{"d_model": 256, "n_head": 2, "head_dim": 64, "norm_eps": 1e-05, "positions": "learned", "qk_norm": false, "lr": 0.0096, "lr_mult_o": 3.0, "seq_len": 512}
MLP neurons of a small language model. Each row is named by its layer, matrix (up: input weights) and neuron, and shows model dimensions 0-255. Each number is 500 + 50 x the weight over its row's rms, rounded and kept within 0 to 999. Numbers have three digits each.
After each neuron's rows, "fires on" lists the tokens most often at its 100 highest values on Wikipedia text that the model never trained on.

L2.up608:590469440488479520469548539406561504435495441516530362459445553490454552515438452557576545539556418510506521521602509482507549473569481489434555493541547500477468551496466444462509601541530506536452411484491505548481428486526446446472482509506587461551484422502541353427567551573506518482481575515503481520526528530506555484444521470475472575527559598562537523464536482459409530517479456522545502523416531500451440542572482470553581476514526455410491571578454368615540590608512468458542486563516460436500462468551495453522484502486459553511510479471537475493499476355483516451461522521485476473551427476510452605496486485509605552505501460463469499474543538538499486549456452542533501499630536352491475574491459523549487499589371425455539512540572456485470497567404446
fires on: ",", "\n", " and"

L2.up535:500538478537506421498425491462486413447575494396433528510586464494540488496549531588438551528564597431511528423390514544509415530494500571560479537465566477538537563435578493516489504480520465501475454469489545526454545500476536432540517430513488489575448497489496455398570528467357489616494486592469475539421565638526524530595492419445540538446504467505494535502539495465439502525516536529565468481569457534459496503425495486548540609432497467532487549510554505436558539526428396607443524545475434511449466510621570431443512454529487545461448509425454500511486574475423456557491529534557545492438493533515473422530514543483597532568434514498406562513463501549506512430450524373514485428488545439546540535542493424534514444502450497435528549506512577494459544515631502
fires on: ",", "-", ":", " –"

L2.up811:461553536539501512467558493519483473434525532527495509585538437503473495535443511543413464479580502524524558506660521550509496569458425372574604554490461563420471500462601570545503475454518559457604456532432501591468573505474482464445503454555475494529530500564482453467486605491447503475468516530466472503486542481477453531533492432464453512477345478495432517427458591549447522536395501533545547534562452502542425454504467482571434509528513471429504532479508562524476393514549427486589436582415458468535578534472424474489477516443502520475495549433498453465485439497477366458566485574422552527488509498524572537425490440485519471534453494602443419549523527550467449568524469555464579560461632523517614447485537450506420519504494476586467484572541503491459546492560481
fires on: "qui", "pi", "ri", "re", "app", "qua"

L2.up696:471446516538493535548470597552474556484511504417465524515493552558529483500536468535524505432461481359487511456468499508452513588517495469489514601478558365477567518542526472528458464495421559476449552485420417503425465462473640519578503541536533534488524512481448361484491627555526587442531524513413405522414696569472460454374549436448447473534443518440505516526499545452538499483522460527480434513535564467457470594472479530486569567521536578506526554483523493525497516571576438479464510445437433463520474525426487488462562513497565489506446496466468431475490472578513432602577555430470508494539472517473476476543499475516430557543542561444454557519467572526557482515473479465446576455550513543524544617516541509482479454495458510505605535453516553460612473539558494
fires on: ",", " –", "-", "–", "ft", "/"

L2.up813:530589478596524420472464440561411462556460483481510583579527528425549616531453520523479478521521542497533481482438455493491437508402524508445502520448476533530468507528504477519514442462443456414462425473483594432474542440546611474522467524552503482454494530545474489422568511493512511397494531439419549527465549519467562475425541531459440470500467470467540465533524442526503494586471600426504550462538447507641567457546535425599540527445563496450521459461474526503496455425454438562421516444549502605563592485527456572538345435482567492519485421476545534404541491461533556516477525417467469416508439570517456509567443541562637484470571472479505532529552522531483473572484411534482566429525464482529472576529513531489575551507475557540589522521592479449481456491499424
fires on: "en", "com", ",", " and"

L2.up891:398539438523464602525592494542485584474473428609484464595489529426517532521564568547542492515430527536460448440447508543566513561557497416496487533495477495428579542425463532494466504505556452520538457562532515442458486491500519509548484517566470470420433507474518486474538515503553586526417528500599488610502530479476501481409503578452491504542580506434625540557487482496452534577568438472486452473410507497617462570543474496502510462493512518546506501468510590516474461472432491559521499555513456488514532504487489457424525591409514481521489524527429453570423532498446525553602513467457469491484506593544469475585469446512421471529501509522531407498458539467452405496526319414571524507420487537562425543539512544450450430527450388486446510489481425500462337458516480
fires on: " |", " D", " (", ":", " W", " App"

L2.up465:513540456493528400501485484444602509580415443427562401580545502546465458484513456587467568522546503539522531529552483545473494507550503471400495543505582540499525524424465463420532518367449563502449548482598527418482516478499541414496474426484509611572523389519499556490378514614484556503525488437430480496511535452571467627487541502473516521467386416409483516491478440453510483562472537428532578554480460529595509440440523500481486489511534492372486479531456485534445469413433525529463416524515512433473561554568476406521516501460464475568461502476542560576469426561554476547478525435514467458494453463500484526446442488424492602498497433520502502455572470584532507504481481522574526513484496469388498578519553479570463403493422467502552537604493501543506470567506538
fires on: "\n", ",", " –"

L2.up427:478460498563529593478571484476428545477562492480447403470490500565507489538509527492472423484435589537351535474446402443456513440557513435586538489460457501555504516472547518544496412411492502500430512493540504412471445462441458563494474466435555523594438474524508528566497535465484518550496509561534472536494472529508556505448557539513495465579458571455489520477555464447525437542605479429437558373488568587602508483432567507421503611501564542488556466538493461457482469509574570507554486516525573500465470579489542516586532424484455481521444528529485563520509500401520497570453465484496461508513485477456462387503363538461404523453437532510600410560495440522544625539469533463517494467508475602465474599554583409530508484558540581489471435453516485577470528500520548
fires on: " (", "(", ";", " years"

L2.up737:466461545444546487477484505488544461453546512559430527413462513445495556478485582530489509596520469566508419440532448519310509471573517441555525514537454502596551554504494443502524488536462468492531406486504422439518481518503554569581522510458566412526682553530492446438580503377451572499488505480552526538538516512463571549486475561605513471468426468533454466480527468538502519503422460571431377552533463584458462529545469561563446540469462598432394489456595517451533472546487457478455475599533503525445569443546445580458545605505522515606513473476474479488418488500483526528459492454434428589565519487467544524456439474604494467545504439400524554462544536518515486431455457572487523457513446432537503500505444475448454499580487527501548532534483462458508472516465518
fires on: "ed", " Frank", "f", " of", "if", "th"

L2.up530:488576479486416478556582483485494518547462527484531372527481519513529558525612526485530529333577437574451390394564439532498470419523496558468529482513472493518428576514525423516506525497500517532486412454463486529467475494453452493542568595507465463489536543529486394386467481533539464421533475476418540530542497435525478537523501538486540449432459545497458504550495524496479462519367442445483557506404550531413547528572489558446499471584615540567468462556472416536458536556474489497562506538430434494474438429509462540582474535517477570530594554515526433522568569486440483420498475491501498544481461524567403504427542481625424385476539503529537518495491419504472523500497545462510445515566521548576495490584530488449574410610507422486456518548452495442504528509537522
fires on: ",", " pro", " Pro"

L2.up388:449488487531399485485571519524485511576478506453535529538484460528609563603524462485474470486539521476399557481558523538430515503571541568385411545458442473495424482515500462511552435453549494465532574502557475482469445510526539565506497488429529599512498485464569538469493564432393444544594505604461515512500538412518487518556568461448441450520541512478530401516408583533568461506580541558522555427549473500531517423514500463488465447489537469543429397519521441501481556564509480540421558385507532489523513449551480562607505491479462503464478551508439498643426455477469475519461411528430417555538595533508473515533510433463534456477401561379512493493552422401490537502532442511423542453523526470606518510525403440432452486511493478503558566440487468535526545406465514
fires on: ":", " had", " he", " has", "ed", " became"

L2.up577:491408563531555375440357482526597531550494467573506575477456554491446444539464506510558522502427528466573463495434539548463515480567505456582414504466523505574506477462476494490523563422549537515581534502410498541455519568597493373492464526435501474556545556501486434485539566455495516516571459456491560485472558553427533553404572477532593426381456538386459424489435376522497546521554498544530480561549444556486558420477555516491595494446471549472550514553473596541439427421511499439509494583502505480420414577515565476544564510499579521529463527556533543500493503423512506568497479433509525500518498467443440446465558463467552468549424518439477531460549530539486473461576481516620517439515569552496425494529484466487461478495531559454555538543489517506561469477392510
fires on: ",", "duc", "\n", "f", "th", "ward"

L2.up745:484527466406543536410490516409544528519546486528490512505392508533366584658491509536492478462530389515516472429455458489519410507583496448492560539589539485464494547526560562543482455437516483502519584550451491431538374517534434521530572584476550422517475502451628534463480447452434482421550538459548592455468560532507589533565497481508508400486552490472469483510509502417456474462438584453570550536458572494532470456443527489502467549562502478438530438473518511445517403508436492521450584444465537578462561469504521541490556597541466513500487489477616465548403464536452518469537501471426525552538486496525573550474520467453460512558507567473495451496618514597458449518489553464431484481444552526524479487546449538500512540488477571430585405517412486531476381469517521
fires on: "ing", "self", "ting", "ack"

L2.up949:500624542571482384568516476475637490494428369463469460533489492519522504488506437538480507546520517465455588503456479556512492477621519466466451388457510483531452532491453549472559458568442468458499470431495418465660534541467564412555503519560574483481515501491538496525464455531516522506512517447489436534507526514509470390438485491485515490513423505587485417487525540489460427431452419507501494499498437459502574458545468544482539558519565511497478496510436492527438528542542458566517573436555426603498484555453510534554458596570521475443532356559452480478492462513537415512688586488437482578442452535479522452555554577557498487541507499508568473507477522517498441496471513446447482480437438524532479441538505545498440401456576571522579523414503449458514464593515464
fires on: ",", "\n", " –", "."

L2.up134:483518512501549535574491436591521523520475528575448447454416549421521428530509545505446472551536467538547455511469568454518531456462569465520457502492547446493431512487498541393482499450526477513463467524539504452440458513435535470556634525481559478405436547492473554422455574492507533462449498455503415396526501536503516544399571482556435544542508489475567470634543522547505558498484516499462508478530513414519497475526469531564513499519586429476474410540388531540526390547478390564515512511479454511533459466549527529451507529501535437533620508486579456515539690446568458553478439504486475560607426452553512445564478519506461421562513499512569500500531546510475470437537405437520435455535481515500347527535467519476497499430540474454559564490422560441536481419570409
fires on: ","

L2.up511:545503507481531568459433487546582583404451393517550451412464573544559408430471504490553560484404551567451532540464521462458464443461419545510409609455463486478568477491531425487473457512415486447514508486556513569488489503441530563520520478572437493509452428417575403463459527517517432548518496562424553443498550519495510536472512395521458515563676501380450459376494545530480534470544465527510459493559535551430522472527488504463479576450603460490591465529444485491565560554443518553484513533491512550484457525503543540453545533524516524448446469527517451515404482586586527570449448559497499490578601501485541542622476570489489597475451496545513420478491470528533496490468403519529498409432484435454519518548519424548486480465507518467609469574484536510488453505511500
fires on: "\n"

L2.up303:515482432459443614580479605479554571629490482585474533504444482467486474462411460490526551522450524472536582459491467464465565455616515471588528460480504423590487573463469541476462539479533582484442446391531461469473511487418522490514509537571555399533459521423435460496555516527479508486453437509496502515534509517534463563548576602542545469417447500465441553573563553480545476468547497575499549546502504533503427597535493445586519539559559545504550533542418527464468379559530489546431506479382530434562503462513446547530435433459561406492437438487451424526508535583552478485468538529500544579573424472555512542446489485420543505459425442497509550443501464418483430484568586400465511504451578472486520550565552500431483481411536476460546510471539530550466551507461456
fires on: ","

L2.up463:482550469497495556517435512428466466477475561431553458559440460498483439493548482605448512499513505490507483457533431410470508454473500465519530517472399509488467450502531442536450484424539565503522502527534548522532576570501593516526420393516482562494592492592369581504592582485486589543455531480438522487480562455458548555534418431463485509481594489500499546438464474460448508498534445449560529476454478478496439540477563539502499602561473491569493482554562527320575475558564575452518489510532475460524539501499512499483475500474620481483498474455493540526460579600406439513536513604465567471471451491506534592461478527450530501556382468533418604410552369489471449465601474526466508450442577511484544536521492511362529509496430509419537437570475534500490495526497531
fires on: "re", "le", "ri", "ni", "li"

L2.up856:522514428558542494549521603550501554509483416537503488502544425489466443492445564455448569578438582502487517531489541493528546562508527509488443524497495558462372548401517442559519469498404522498481493522575482423496440478492503471467524465493424519472506507507539468488471585559431460484448457533490485525513456469500542563559457535451504503547548545496511536511468561470479467487584498433583365408578541447493502475532490489525489539527591509543407471494516478498509472448506532451468574481542493542389429560497494591603456491534574528491423484491600491498432460569506635455523468449511503610404639617490400446472590512539520495484468541447529426457538513471487411549517384426503429480435466569520500532519457468430494384523476422434442558529542513565569520468525579
fires on: ":", "or"

L2.up600:500470552411515526452494578536570454608532473519498456459519556516533509416517589453461499543475456505498459448610504399472542445491459488471456586540500442559543448561476485514550565370529533502496451451540508505570414498534512569486501427464540476530526556534530506524498478536492511566367428606520542500595562596446488517478527511542511526481529502418418456494498565519461512576516575466522482426517474491471488549565498557508554505507486420449533476465535452506475462529386477511527473434456492526382512481490431481509439460472524514585374493511466378460453411516536441489431437547546578524522488470548500586614567505538510579590440402560514468535478466478546470580445428474540430375559556447458536390522518443435466472473485447504468505513528429476419489526517441
fires on: "li", " Ne", "\n"

L2.up693:533562440484512497492588534550551516611491507506562540624497522529471432450551488478547443538443578529431433484573461481646468436597551487540479540490401498493515520480490604536537500463494532495532446532553541557505531570539512566516464595496499420474511533570475555393481498528495499525591510449552486554557431561504410515411483500426436403525504520527548477524572521556589556479469482517411503445574517414553463518451369434575606472504421503521479480498464515472514489370550453462532417570417574514555552566461523469553592459503433459503593489453435510414432477569452481538506469518453445481521505546452401484495464458521521459566502545499501545404520492548491517469406472529504396520497528535487396501474485488572431552476462531497493502469436523527505427527514528
fires on: "ol", "l", "w", " ", "ad"

L2.up466:420504567455512470480520396482519576539513555418540454491586467512390466549498532506565493385554530422549508501454544550526438449430462471593511479440503544528486485545503471557527458420482472414450530527449500515561506481461507475476530487404482519468561522502456414473559567503501409535414515526528524528527509479513621505412492589482557505534428567479538573558596477490504461568440554512405489333475513562547464482461494493532576509501346536504488483443495493491513451491479582520481509544582557445514506563480531479505507537474555497553522457488576479515491485494550508420477523448399523538528411614429487465570549470566506497439461496499688504555482504447469522544473436488507394489422493461470522498549396455535595553469535595537513478460454492590523463520484460
fires on: " (", "(", "^{", "cc", "th", "per"